Part of a small language model's weights: 16 heads of 32 (8 for keys and values), MLP 512 SwiGLU.
MLP neurons of a small language model. Each row is named by its layer, matrix (gate and up: input weights) and neuron, and shows model dimensions 0-95. Each number is 500 + 25 x the weight over its row's rms, rounded and kept within 0 to 999. Numbers have three digits each. A neuron's up and down rows have the sign that makes its largest values positive.
Before each neuron's rows, "fires on" lists the tokens most often at its 100 highest values on Wikipedia text that the model never trained on. A number after a token or word is its count.

fires on: " are" 23, " is" 23, "=" 16, ":" 12, "-" 12, " g" 10
L8.gate353:524508485499484484507502480497475495490489496514480489535468516490523515554520510485425522495483505483519509530498481499545514527505515539501509498554486490474522519509476452493508544446493452492508532512474473456477523501521477484511500523496498483502495463531503535510502472499517530459
L8.up353:484503499487533527520499476534511488508516460507526503527525484521468504534542492501492457456498531494481513502503521509496529494528521507496503502479502527494536517518495496509517519482485451511500538467514464496540486486532507491487480477501519502488525504429491496525485515512481486519

fires on: "es" 15, "ound" 14, "ings" 13, "ance" 6, " P" 5, " t" 4
L6.gate291:475541539484507480495523525523497498479526514485474519514440493493510523552489500488475482498516439491527513483491488492525497493454505512525510538488468529466514496488548520451470477490574494533517489503499513502531448529485498466475457550494560478499538516489521494470482502475477523476
L6.up291:492466499477505502501503521471500499512498543514535469515510474527525515572481499464488502457471517438468475495509488485474497508485523510503506483513485489457518489489506496471516524490522456522521526528478494484471503518493503507484508530514538513487479523483490529523504530448503489481

fires on: "1" 32, "-" 15, "lect" 7, "," 4, "ation" 4, "×" 4
L4.gate450:505535499530483504496480488503510498520500498466494489498499498473479540497495500408517506511492508507505505508489495501482493491511512505463499488515509489444503404511457511498515498492489526512530608505479498479502502537484475478513509479544506497476507534500501439517490490498490516492
L4.up450:457499503448500503483497412502520461527505502512486491493512493505500518517513499520511491493507497501484513514495490504500523489510505525516501505491493509494500489493522501504503496508561517496460485585505511494501490463480498488487483505494503512520499493497458568497489483517509495508

fires on: "==" 29, "ury" 11, "han" 10, " =" 8, " He" 8, " The" 7
L4.gate458:529510493520507508462497538498482500466504502514521493504510502470512540484515511467497538490505499489498514486541524505503496519499494467437462488555512483513497545476489490547485544509529500479486485491464487484503522486485519476523523508462543542525478505540454521487482498484537536519
L4.up458:502461507462497497513510479530489510489485489568472494525504524512518522485528510542505516517485500509493492497500510506485499488510513486505491551472518477529524484500503452528489497467501470511453548474537517521496514511553481469531526488488461482479509434481533488496485496506573490525

fires on: "6" 28, "1" 13, " " 9, "8" 9, "2" 7, "-" 7
L3.gate315:501521502497494494518522467499520514495507493500524508496479494505492408520549453573513498500490512508501496385523507503506496481513469500501433498528489504504513543432527481493466494508499498511510500491501449505507513479500510500499510500555484510489490497494507540502498482483416503494
L3.up315:498537508511496504491498474500507510508505499489540509495456503495478543517559481503483493489503496476494519470511505504513499516518534535502481504500530499508519491541522490505474509498504482502499505466498621516487495441492481485516504514503489498489526515505498432522503493471466493490

fires on: "," 52, "1" 22, "\n" 16, " by" 4
L4.gate82:515502501517485511502497464516538491503465500508543498493473524536511504495493514509530533482475509506480487507493457488454521490494483470492518462482511476529459458527498470500548488463471490477495480463510497494469536504467518474491447499514513484487454485515482500529498489501467487484
L4.up82:510497478509514492495516508512555474528552501504510475517470550516516482505473503477488551498503491497495484553474476504477546457468472510523525487486517509521477485492501500479508497463470483513504493478497477502461488502491515503501433535510520514510480471542471481514529485513495520464

fires on: "===" 57, " ===" 31, "====" 9
L4.gate468:529522468445514508486507503450524526471499488496530508490483505497491494510467486486454495532528481491522455511517442513502517507459539461494491472554554522546447515495529420487473507483505508506521487472490510439481493522519541512500487530504507464507531519544505490501528517490496512499
L4.up468:475553493492484494507519545480505487530491474495515511537495482529491500551511452446467478540511501464511514524522487501579488452471529452464504548492497543498469509489497480444542486462522464524476479484480505497523453498518517523529494537524460458528499504518480487476566500488496505452

fires on: "ruct" 16, "f" 15, "t" 10, "ip" 9, "I" 7, "ell" 7
L10.gate281:508498464486503492537524482511522470519479551525506513521466458479503508484501527517561484456504521493478477464517529453486480551478487510467531516492455529547491510494492512479509501481497514522472545509492512513512515499514478510471490473493469495494475513489498502526444484527475484468
L10.up281:520513474522499521539453453488481483500495505479507502475476483531499544515480537490502497486516512481552490501507469485491524499541491466524497502518482485541501524510525524537503460484490493512459535483483476465493490536517532545504508514487515472510486489447522504485490467459501518463

fires on: "===" 20, "ification" 9, "wards" 8, "ampions" 7, "ates" 7, " ===" 7
L4.gate92:487515508518512534475529469493488501496515477497472523474524467515522532531531464527493494568500506548515498518529539515492452554511512474539518487476484528474429493512544459504538523491554476462522471506468487485466446491532469509485510549500528525499524533485506468530466482512505543515
L4.up92:459511473514511491530483529486497525519473515471479468534486468512509455560491513479506436456480515464500524454535503478556481489536511493497523463515494535520509519512518526485511469479471512511491504511502480496507502515528489524521480536506495466478484534485472514481533534492450487432

fires on: "==" 50, "===" 46, "====" 4
L3.gate503:493507476469504481512525499538483506513437478512489489536537478497499494561501501503499478578502492538436548506531520515525436491450561497462496535494492515511472511502547474428502495469496437480493451503479498451511435499516478492516514554507487501524500523490501498507485510514498485493
L3.up503:527506530473568523447528523536507537510525460524499527533490491498526496523500489508503490504509471513472490509447509510484490488479510473537491546538503545476495507502543445463490549510500481455511486481486497488536484496511505512529493514477491482544486533521501506486449523547496471521

fires on: "7" 26, "8" 16, " |" 14, "." 13, "?" 8, "9" 7
L6.gate168:504525523481499484484467487501475514485541544494480496427507485492545492482523470558475514492481483506501481510511471503530449487508457512520509512534444494475501485499512497486499512493533519529486519509509488455491491526487493507527489498515500466490491524501518503517487531502484507472
L6.up168:517532446489514521511503557542496528489519506491503457504509503524454486437528533483455513510550514490480501492508508478486490486522534552460485482477478481491497492474470498536509440489469515495482495538488496520511538505518496524483492484484481489498509456476477520504507487520521506551

fires on: "===" 52, " ===" 14, " " 8, "8" 7, ";" 5
L3.gate496:536559544507479488533466464503531478518486482498480536517450476518487483553563509503510484483497513471482555497539516506510498460501527478521503531476509537483451608507530448467536490492516446479508485554497526507451478495497505506491486519550473494506483541505506507501486492494489512498
L3.up496:515489540461492479509511489526472524520477512515469487481461509473518514530560552530481507557495498520507512435515540512503524533467494502543474503523488522502459494501528497531513533485544487482501534476496471492541452488476483468496530470451490490547513494496489528514521511488518441560

fires on: " P" 19, "." 17, ":" 14, "ock" 14, "oot" 7, " |" 6
L8.gate108:511502506492506522445497451493489500509531489488478497466494518496487523479505527496482488517466474508545522498518501489468508533496409514528503477533467492507513524488503509505487520477490545508487445502511503512491512465465541536539502504504531469516494507507502549503561519502509476478
L8.up108:503526458483527513507547473505489497496496492534474474526466497499492504512521522466494531469510488480524507443499460520476504464493492476487484492551476489541505513476460496492493516476525519462525501564479486505522531475499499533500459516529529496505509484500501534472461504472535488525

fires on: "\n" 33, "." 16, ":" 10, "for" 7, "-" 4
L7.gate497:479486463521534482500512497485527493515478535478474515523526508474479530486507490513486457489454484540484522495494513436489462505519491485494556485447499470532517472517495490486511502499508488490475494484507519521514464512493454500526498486511481509465538529476492508567492540561500498504
L7.up497:473489432518532506543512485492544497495484523477501542526492529468476496463501500477513505505464485533493499477468500460470480503511490476490541489465490464529504485504509520471491510502510506471504510494496512515506466516518458499529487477518451507458533511511498499539498522537549493501

fires on: "." 29, "-" 27, "," 11, ":" 5, "|" 5
L7.gate138:451489485497457483517510493480505496498489514528465502532539501486472477504526512465467440474483475517468482522468485457500495508517519534533509512472527525505542507510456454456509495493511492525499495517529484509560520522503517478501470467486536489461528548466503532507499491507453515504
L7.up138:506511459506507495567505465506516560519490504516493472518526515531514503508482510506516465503448503509464496469509499502517521515502513468502524537511472490499519513494474508506491528491516539496522519493448469517466528521500483507509462493440473514487535489438484506524475507475502506505

fires on: "3" 22, " on" 12, " of" 9, "ates" 8, "2" 7
L7.gate393:493461488515491492528489492487512475466514518491509490524551475472491543503473531499465539457502502506453494524493492461478514470511508535494514495545533529473484523538531477482525506470484530500502513531492574512483499505532542519467497499491485489508463561525511483496470512497509565495
L7.up393:493500542512544523508487480500494458489510506525502516481516430516504506458479539567478512499534519484491482499474467482501504493455509514482489493528518532539486504434537527444521465460510470463527551502489478532508524485505552514529521490529533520530479519512516491523574508498493528493

fires on: "1" 33, "2" 13, " O" 8, "9" 7, "5" 6, "ation" 6
L8.gate2:496511529537491506484479496485461491520492506472526463469527470471525480488453495513487545503470531521563461454535501519474541518496513486510507494513487500499479465544485480474484509534565506484450540537473491515472504539464484484485481524512552510461503508516485462507489479524557496505
L8.up2:462521491520505494507475487469519474570451510498528525483513520493515469522467483502533486474513509494494485473513493491503494460527504467522508521506502524529519484463517505451497523528574488516485543531507507520490506505464442460488465498478505526510495462514513508496485487475467507483

fires on: "ies" 43, "ics" 19, "es" 10, "ation" 9, "ations" 5, "ings" 4
L8.gate298:509504489483486476505555525509439455526518489480472536518480486534479516539484493543467464505523500481523523502516465525564458483505478525509534541488481541492509522475515513488508485502515473518500542491487529473522484516518470468447513500459485491503502513493457513481499497488473494498
L8.up298:516480505468441465475514528476496452517525506475474464496481465502485504512496494515479518500478512496503575490548461521507490498461480546507494499469498524488511492467515491490521507511525485520512536556481538489495511526513459469476518498512560494466485484481479514445504504480479465478

fires on: "\n" 59, " by" 20, " April" 6
L6.gate249:496477516475488513483501529498509482468487498479495502503505520510465492506476497503494521467502508498511497479497462486479490498472487539506483526551501513468495474483519446460539501468523543475511486485520511506484484539488519472486483547476500433542461534528518466537515473532504509497
L6.up249:486466433497458524490496516551513502500458495489512481504529514522501474491484520519511511490498526484491517464506447472470462510548505520498472458529524510470478523488502447480528484513502512508485527446523478503504521522535510501527508514452469526510457498512465476520500483478458510474

fires on: "," 42, "\n" 33, "9" 7, "por" 4
L4.gate14:503467489478565508492529529524495513524527503490488395476507530491491536515513496531501529543533503517517505497459491500464516480467472524510500495512518485473514447490492513539484510501513524483501531463466496478509471470491496476511540460497537497522508488457483485488528499497498486536
L4.up14:499501508492508508464473542497492465485494508494531485480482471504483500509476495484506543461534540482465513537505497483542507495517476492521534456497520510496485532500464508523500509524500565481469509513484525468483524516491522494464502506539560508483478525523495514454518488509495483484

fires on: " club" 15, "ourn" 15, "ix" 13, "ode" 9, "ivision" 6, "ification" 6
L7.gate7:496516485486544518562525549503508478510481507499494489589520501537470500485476477489465500526489503481453512488493512496470507533499485498506499516518521516476542567528495487514495463452485460506502478486509513507491529535507473540479492485539468485496498534481511517505437487511495497502
L7.up7:523507446487503513518527517472468468502456515514535484529535491534493487494492512529511508500468528503472531448537504504476456531515492495516506467499490478504540544508492536532491440507486480488517474540506505494450547536544470497475503459498456510481486485511454492481462507517475474490

fires on: "-" 36, "|" 14, "2" 14, " |" 9, "." 9, ":" 6
L7.gate23:482486465505504514493479471497530469505471504476538490550526499463509482496519499476519454489480485508452489468481502501512475514518520505525528465487566501492487506505516446472527530464508534525457483472531504498489502512539485490523468488475503518473499535505498533553528513508475542478
L7.up23:500492499505476507514497463470482489492495500471516494515503547486512468503453544443528505510476496527499470530511500504507456520497499456508507475501499467483535519478475481497447481495486516476514466490495492504485494516542485487512517488479499533490535502478522493493474486441485526499

fires on: " January" 15, " August" 14, " March" 13, " April" 10, " February" 10
L7.gate89:485486538510503497523489492461485474506509495478541517489499514501501518504441512512505532509515496469505507469464478526442502504482490491519473521493469525495479472487529464470487493521539512491515515484508502483477465529504508504499488525520479489550493552550546485505462514498492488478
L7.up89:481478490534490495536479495482500479503477470499531504488500486511512493500461531525498502450475528488509504468508507522453478494454549471514481482499458486517472500497517479519499479508542527508470490522527482496455508535478500498463475542474502504499482487554508468519480520482467466435

fires on: " m" 33, "6" 18, "2" 12, "-" 12, "7" 6, "3" 4
L4.gate36:525524499511481500513447470529505476524518472496518507502517486546490488525552449504501544484489499509502536507505480499483501521471488502473499505474483495469501471480514479507526486457491478492496500516512497509458512502471504534463545482519502489536461466481517507488448484476519549532
L4.up36:537510509473461482466483456494506476479491505498502521502486482512547519492501522500527492444498503509482442532488467468511495499508512516457502501526503500488488477487529470452554493506519522549494514504535539500480509536497497483473476530500496472476471511559504532546465489503514491459

fires on: "==" 16, "." 12, "C" 8, "S" 7, "s" 7, " through" 6
L7.gate370:525526514503490485491472526496518484460533509487518516460486455516517513465520521490500576505507480529525494503508488506478487508472485495499468503553490497482495509489511456512521532485492538460492508488484503517438477439515532501496514517529512485559474514560511477518501491480510516523
L7.up370:534485507498529504443517550536494460506543476481506536520452468471496498497488491543533526491487486505511431515513505535498465471504475485520516505474500467512505492476496490538487511497464535513553525440457502480478524484500517486537521465496483522504498465532506510501534485504515503524

fires on: "," 20, "|" 9, "." 9, "and" 7, "am" 6, " and" 6
L6.gate183:444490488503494499492477448493506479506442525508501520535560498494486517510493458516509423430455488500478482518456505485471538487540535504516530489524535497512468492506496474467514527510500546522505509474540486500487562498477535496503470486476501527428479501501492526529532484485482492433
L6.up183:507496491539551461496517538543533469503493508529492479503513514488500522488512561466455515483485489493489527532480489511513502517485507501470477486441540485456481494472512483506512490486497513552484530507508470483482484473491515513487467475498494513516496484502467478490513501491494533522

fires on: " " 35, "-" 30, "." 7, " |" 4, "ro" 4
L4.gate457:525492502472474475490524494536546520477491498481528520479499488485504480516514487536525481470498495483470503481492500497541489501527476491532467499498510476499486511545498448513542490472495463484496507443532519486496497478513513506538571482479409499496479476523490491528480480513534515518
L4.up457:507516492475500514499455469499522490505437511500508457522500524496491545524516542460545502517479517529489475504529506461456498498526518460492495500477479493480503490494509538497496483522496509477476459507517480486523506554463487479507479516490521488516526518499537541506453513508525496486

fires on: "\n" 98
L4.gate136:519496504500501496505517474535476478458498498494518520500481554483439493485524460495426520543492519494523502456501520496475491505499478473507517479496511508492516479491458466555465518497491493507506503498480476486507498526500527446493517453515484525488488538437489492480432497499509511536
L4.up136:479527531514512511494521512509462498516476481484500481493442516486464501484489470468516482483473507489493490541489509471523505473511486442517543464508537544490511504512503528509456475528483544494461476495530521478515521536500488492445461460501572519443512528509523513481504513492543438471

fires on: " in" 32, " (" 31, " K" 17, "N" 9
L4.gate156:543479516530495510483475457496472518491550494478478482463522540478535483452513495478503547543537487532538483505471498522453471542461495522461496510499499427514473460458477503517502528475535501494525508479466483511478510493538492499550514543464496506514482451499535505519468507501533525526
L4.up156:423542517509465483534523466507525501454479508511473497507496531502499491507502505495475506514519497526514497492500498506563493511469518502522442527513492487488491510528493515506499489528436456520482484508505471498521466490459508477443511504515484491427498512504500494542525519478494446527

fires on: " he" 69, "ost" 12, " He" 7
L8.gate485:495479478538485513470508479472522484519524521443516480468512533468560451543511504527501510485513475515495479531462471514493518510482463496540467530511542483502526511485507491492461523510542487508464487518487496508461502508530491512524480518488510492506492447528516482500481485529500522517
L8.up485:482465447532511518449491511506499496539516533512508504477510528459508463537524497507540495489509468497507506542462505521502473507503449478555493532498520487518543513467510504489514469514544450549456523516501513531431498508524478533517496505472493544516506431523502503539511481505493520485

fires on: " of" 60, ":" 8, " from" 8, "," 6, "-" 5, "\n" 5
L4.gate406:494460530469517502532506478514423483461513480491486471474461487482503536543503531493469499528495525522485447493524497504493485522531504470462536480478457491499512494491495491515519531499514509519491528501488487504489519511544474512511460487556467520511520518480485515502488470532503542497
L4.up406:480508542509518507516526511502509516510533490519498500533492485503444510499529468506485445523505506471507488490499507501539511458524512489539531540478497542468492462507477504448481457541518488508509525460489512488518497508483496489479469463542496494503536546489496494540554508507484483455

fires on: "==" 83, "\n" 8, "====" 7
L7.gate264:508483523454526487475557522538494512497499502497481515546517498520490474524517464487503485518510443562462533482450482495480465509474504506511463535504498532511501492522547452462517521451502476452490513485478539461515480480507472479506517542465510466536523533496505488505482472504516501504
L7.up264:482457521444508475502542532524506512497456481497476509536532480513503486501529468452508499515512479548442528494502500509517466500441523528494468493470536530552484453509505449454533500498503474476506478494472512450528496498517493496527520525470501475522502491489509490483485494505528500524

fires on: " her" 32, " c" 24, " m" 17, "-" 10, " ex" 5, "=" 4
L7.gate47:488504468496493507515534501507525458538511478505501533515510503550495474582518491517481466502467507473474500533451484504496515496493470511530536519488486515474523505479470521508519471453482493517501482495505488483516497500508539487522443547464465513498479527489507536487505477519495545472
L7.up47:478479430512500518497528514548534477510503486498505523484505488547480507524518475509467473494493515494500480513476492504450530517487509543506524453497495469502498484502456476537523509455460491517523463509494478469487494503524537495550474474507491486458491509475498518489482490526462506505

fires on: "on" 47, "ach" 10, "al" 10, "ition" 6, "ons" 5
L10.gate260:502526556466541503481513507504424559495473540521512451511470457532500499459469522464535520504475506504526508488507505484498453502443475553491464502505483496491518485543500524478476515493512483476540466505497527506508472478502488491463444486531455499476529508495554485546489507509482493501
L10.up260:510506505495533479490480502502509496463503494493475531540503458553541521506488504515498509478513534519502491488468501530461484539463538469489504509510473518524497514516506502515492530493518475468527509508531527472483475507494473489493441486481489454513507513537527530551508551518486450504

fires on: "ts" 22, "ations" 14, "ures" 9, "ure" 8, "ased" 7, "\n" 7
L7.gate82:455502488497544511509515529496515472460516492490498481538499448516510551548466519515500528473473512498514487516506463464486493481523502541524475477518494520458509521533511499471526495466515552542535514457492514491463506477492514506473480528471529497493478521523517512542527465499472500471
L7.up82:501490499482504511487494527553513468484520502476547465514491477494446502512457475502459525485480508491483478494504498461505474490540478518496523517472543532447505532552488499481522499480482487530530573478480465474450469483487487499472466507501507501497497506484527487501491430469455496534

fires on: "ation" 26, " He" 18, " It" 9, " Art" 5, "ice" 5
L8.gate419:505485480545544492480536558512456485523558515533473502496529521498507518529492467466493473498482474461476500490495483494498564535508480495536483540516480494478511550475506463477497507431529487537467513458486512514516498500473520486513499487497477504498543491484496486484494500515506522493
L8.up419:537498444551497506489516555498476475538540524508501489513537498492511502509508480481511463472448492500498513505508499501469490518494489484519474521501482489500499535446510500500493492492540497517485523489494505507495487503493498459532493477484516552481515457477493479498514525476466483513

fires on: ":" 25, "ty" 21, "ific" 21, "ist" 20
L3.gate492:509498492500499496509503464504493506503507498502504503504510498486488458491578494614428513497494498513501503500491510506508503487485513508497503505553466498511513513545494502510481508498493504507495478456492539497495493530495491470457499496509492506524493487504500539498524506503483492507
L3.up492:501496503505492508490498499493500501505498498493549503503521497505500563509401489517523486502493498500488514465507502495511498499472492481507533504445441505502493496515505501494541507511504499508498504497503515493493507445511510497509508507477498507501493506507498538499512509507532499493

fires on: " his" 39, "-" 37, " –" 5, " him" 5
L4.gate453:499486517499575496476539468481491459526532500508510492500492505512444474508501478518505517539499506518478518563468507482486527502444489487528490484488520517533504512483495508503469511523503498523493528521475497542514455538473493517488503554507535492456479477505482512457517508519525538504
L4.up453:496461466506504502461494472431503507532487493489488427475527486508450518446493503496522516550496485528469501540499544475493503522469521536505520463472520494526487504506491533540471504546497499513488505509435493527497522507480492475492522529489510530486494467503489510502502533515527509521

fires on: " He" 25, " Fran" 12, "ubl" 7, "od" 6, "eb" 5
L7.gate423:576518486493510520509491532477501513452530493494527476472510544496523544499489531461493547514490452497482480482479480519502490543469506512538495500531536517465534483465499509524476496525492476506507501495463492498450489503514477550511466513468448520472511496520505506519495465472537496497
L7.up423:495449452506511521494474502505492558504488494505532497487501512530546502522521550500509481493488503490531525511486492505489487526467521502538502482499499509501524502479540500503501457504453481528463493494508510490469523495530466527522495461478456511467509468496487493574518488495493507523

fires on: "-" 25, "8" 13, ":" 11, " of" 7, "ium" 6
L4.gate478:515547496492513503503500500427495476471483524501476497521513497489506492490541499443468498533483493478523508471479503492474467477487520494474504469523459515507500512468489488480502509456504521494501523486524490518483505492477503517534523498482492504534525448516513500504467484484476536528
L4.up478:529510508451494498484477503518498493464513498477508504496516482522505492489486514509513521456509514500508462545490489459505502536473497535470485502490546490495466493516508476499509491524565496510491508542508525519481493504493521524443523517510537442541501483484476512501431519512449516529

fires on: "==" 40, "\n" 24, " sub" 9, "." 9, "1" 8
L4.gate216:532479505530511497500478535527500482447543482463470496459503523492512509499505517451485581511527523523485520498524493508479480523485482510472440497491508477532492501492493473541508520489491485474497509485503486483445484517497487522561543500429502535594505471504484488476481471482549494529
L4.up216:479549486488502512475495487534496510546473509484514491496511512487516455488529522485500497487490494449519457486509465467517537424497495525509477497515489505514493439502474512533480516501467461492451468484485485493529501512476524444536526475540478456432485439514495469493496535512503520506

fires on: "-" 30, "|" 19, " book" 15, "9" 12, ":" 8, " about" 6
L7.gate395:485483487520479478471509481462532492486483490516511527545558503479519478513523503496516466474482479533475505491505526493507499490541505498544508522477517474480488512548504477490515510522491523511493484489535507497514509510502542487512466497450496498467479538486517491563510508521482509468
L7.up395:479503523494476508512510492510487514479460484464507496511531558512448479483496516499489472488460480525509522460459510476512438503461489464479491503509470521526479533517484504515529517435494515506442508476544474513477513516491497486511522517466505513472542498532501513489512524479489512521

fires on: "," 48, "." 36
L4.gate268:549512518481495487483495486499509468458516492479491477501491510507513497513442522518505530495506521515471462524534500508495519520518511548511494483528494491496473547516540453525516489493512538501480508455489457511462515516476533493478502527516518501459509528535490460529513481516519495487
L4.up268:469479447525494477462519535520524479552519504468480465513529539523509514509548474496545505545502505502504509560490508513476544478490506504491523520470499496474482441529524486513517456520472485472494494521490489491490482493509520490561527535502505497499473477514456470544499512528497493498

fires on: " (" 35, "ash" 28, " show" 14, " play" 7, "other" 6, "ic" 4
L3.gate16:540487514497493511523506457489495499495495493490459492500478504503483554476562554479516500509498505513489520547507512504491493553500472510508481503484535498481482491505512491495444515506487500489504500504499430508501484441504498523510496495476483505499505502489503527504504512526438492494
L3.up16:452494503498507493500501530507487512489511499500420492509526506498494449497579474468420516503507502502487476407500500502505510518512516489494513495542526498494501505494495501507527511478513510497496509498493461491498486476493505503482499500478526497513492509492500571501486508504584499502

fires on: "est" 20, "ent" 17, "n" 12, "ied" 9, "ed" 6
L10.gate161:451529491523515515499515501484495485443470541529470515518499509504497522548515481516486516461513488481433523530501512492509476491525501538484501499480467497539532503480538489477490542511474489475478480478516469559516515496523486507522532482519453542498495509442484472520481494558529555489
L10.up161:522498497530507515496477550487483546567545496505456506525489509479495482491509567484506562529531499513525510527513487559476500469523485482525503528488483536493543488473491509515465498522470491475511480459474503523494462484484517560529558532492508523479459518496516500480544514495512506463

fires on: "h" 23, "es" 15, "s" 8, "Y" 6, "9" 5, "L" 5
L6.gate365:517495448490524470446540512486483515511520502495514511508476497475469498500445484482477527520480502531491489486485499514454485499522532500489488509498503415512474511520486489529470505468453507418503531533478515523466503487513508452548501534489488464498475481485503478496513508504447495510
L6.up365:529486503501495524487512510510500550520525482502515463494536491498470446503455503510499488509512508519487455497514511461510504498528485520503467529489494559494499476522501488498489524506528493517495518517534511500487508499532489518464500499450478485496531506456465492489502532504487491517

fires on: "==" 59, "===" 41
L7.gate288:523516474430482489485505545532517510521489460489470549516517494545521481495481454487451494498493490514460504507505497530537497520469490502536493511552526533498519524512542451498513518450479523486504521470465499466569490499533492500495520520492486461534484500508514527470496434518522483525
L7.up288:494456474473478497509517498539508499542484475521497478525540476529518435532542448487533467560500490554483525488539510511513448493451531494491502525479520508518470513525549477465531469477482482492484488540494505477508457492508472477520520515486490481509485517504475505514539513530503490512

fires on: "ated" 55, " he" 11, "ized" 10, "ied" 8, "ú" 5
L3.gate70:473499514502492487524508480504498506506505498490473499499506494504506517498454492441477494490489515511478494620509502498499492508524482520500525513559622499493500535539523491494566493547510500497489487462509413513493507494497507496462501493470501510481494495484499506511456492546505493492
L3.up70:522507492494516518489485467504500522510503501498472487498468493494496470511549544548404500499499498490514501511478516497502508478516472476499541500497438494483527488483508487497499500513517488515498514475499505510492502484489488500501509514488484486505509518513500481506531508502418508504

fires on: "." 84, " and" 10, ";" 6
L4.gate466:492499496514479476513459529512524445483492500508511458492531483529486478516487543479479552453511526518426499522510505487477484557481490491473467463492480526518482516505479442494540510494528526468506502501472463508427507537512533500476470553517495473522441517530487487512465522487467484499
L4.up466:473485480492468498432538487501498522497512497499512512502511491519488461491563456508475486492507549512542534510501535492515507497488553477481506530510506524507514485536519441449525478471481463465503485474530499517530493503506541544484493501464498501514519489510489516496499458547536474486

fires on: "%" 19, ":" 15, "-" 11, "3" 11, "6" 9, "4" 8
L4.gate134:487495497529526492491522445492499461506515478475467473489506501483502519485514519470496541560486459537503539513488508523508499517493482467501497498482472479498491461463492484531488512461468476478509511488478469517510488476545449497547513478526495529490554484470508504495520512518512510524
L4.up134:484505516569530535493504512500536540523512506528517477510519472499483521492486507550521468534537463505517522503501475486488501504502522528524524483507502511507516455458532498485445483556507537504495546478487506505528494469513490531518505496461509492531574535473507537529455524499482504520

fires on: "\n" 44, " can" 25, "." 15, " may" 8, " would" 8
L7.gate456:478489489489510488478532491460496482445466499447514517507517494471461528486481522473528512479510513539478509501531467450514463461476498523504424513497519542509509503515473496511516513499502527457538473502523486502501484561494545495535502487493514480468455566494516507476508497528514512488
L7.up456:461514490487480487506500503518554511475496510475503466497514492500503477473506488509486530502494494480470466489482513458522474463545503515516475503512551492457478508517531508470508492534529507539461482500506519449514485484469466497489506500526485515564525480527518470528488485514517477502

fires on: " (" 32, "2" 16, "1" 10, " ch" 7, " B" 6, "\n" 5
L8.gate424:443513483508496481540511488499521482519456515459476491489512491483473455515505502463509496502520515535512487515506501477494495522499524466481504484466495540520515474546526483443528479513521472461508490504539523490493507526464472453504484467495521501503494491492510493523456463501471488512
L8.up424:486501506520465478493495523522492482533493513492472515477518509479518487474479497478452529507522517505537526442492503493506471476498530501496538503463504501530488443479471511461506512497550491443508533479499491508485480530425447488515481474486453495534467492491492505513473486526491477509

fires on: " -" 26, " /" 21, " –" 18, "\n" 12, "air" 5, " play" 4
L6.gate148:476511506487507493512498512488515449480511519479510537506494497529503524467462502465473504463482534466504481486503477480489454546498449507531508543512503454482510506521497481505563522409516511502538489483495503455469516493480498513515517567487484478522492484528499529496472460482533523411
L6.up148:473493443500500467505502507452500524518472509488503462503525535510497499493463542462534472485507499476464459440529468465482504521491492483541508534506488473515515490503472454535529494459513531472514513525515510514523493501503475525531532497441501520497489498475512526533540478497486517458

fires on: " was" 31, "1" 27, "." 15, " is" 8, "-" 6
L4.gate374:479505525467463513500557514500549497505491499493515512529497473527453453528509467537489456510520500505474509490533478495514507497512515525533524528473516533501488464551499488490528466494551501538453491480523502494522474463511517514471507506517460483526526545483474506534513503516494486492
L4.up374:485455481481522514508544487514485554533495508501464443496504542503469516499498507515530477520502471534444496515462493513458539504488511526528482499497470498479507471527477562549475478521502508501523494469514529540519508507519455532485481492509487505481548472441500499488488524542451493551

fires on: "7" 14, ":" 13, "ural" 12, "6" 7, "9" 7, "ended" 5
L4.gate146:468485492500483509457505489524468489458511494486499498492498477510481530485523481439526523482528490501496498528517488476476518500526498551475505497526491494477503454479521516506537491474477553480540483497516489519474528495544522522497532527491521416550490546489474495523520485501444524491
L4.up146:476509479411467492487518516504520483499502506498513493504515493524534520498544494477504496484514510490503515504542489497516490481510508479495486531519486509483452531508507459450530491526543505501543544452490498500482480544524530492495517509459483484461484533518489476504532485526473502469

fires on: " (" 54, ";" 21, "-" 20
L3.gate162:499474487504486505489510459449496469491506492498483473509525510503526506525475514480485530539498496535513503495486517500500503500458500502498504506536525490521468496481528507510520514491558508463480506486511500515492442491508526506530514504496526513531501481479496517504498491545524496533
L3.up162:486494482486507521488487472500498529512480504477448486544508511499455467463477482487524498510534484514461496512502505502503518493480498505500513514495562510468453434522533505534516523533482529492473500511519518508544493507493513487506494504534526484495485500447504523518496520518449515541

fires on: "ient" 22, "2" 16, "6" 9, "otes" 9, " won" 6, "7" 6
L3.gate429:508490510509494487506502467499507498510506497500505507507464495505498342505513411511468498503496506503492501518515511496494498504508503504500437501551444506502492508365510495499496495502517502502502488511496504502511476458500496503474504487528490495499496498493495520502470524489487508504
L3.up429:501498491491491506509506482504511502499497496503496507511499495505489525499677448436492509509500510504497508517486497497483520484510473478502525498522547509510487521481493496505510493493487511494501486479498419486492489426497506497498505502537484510482508519511510464506492498541438494515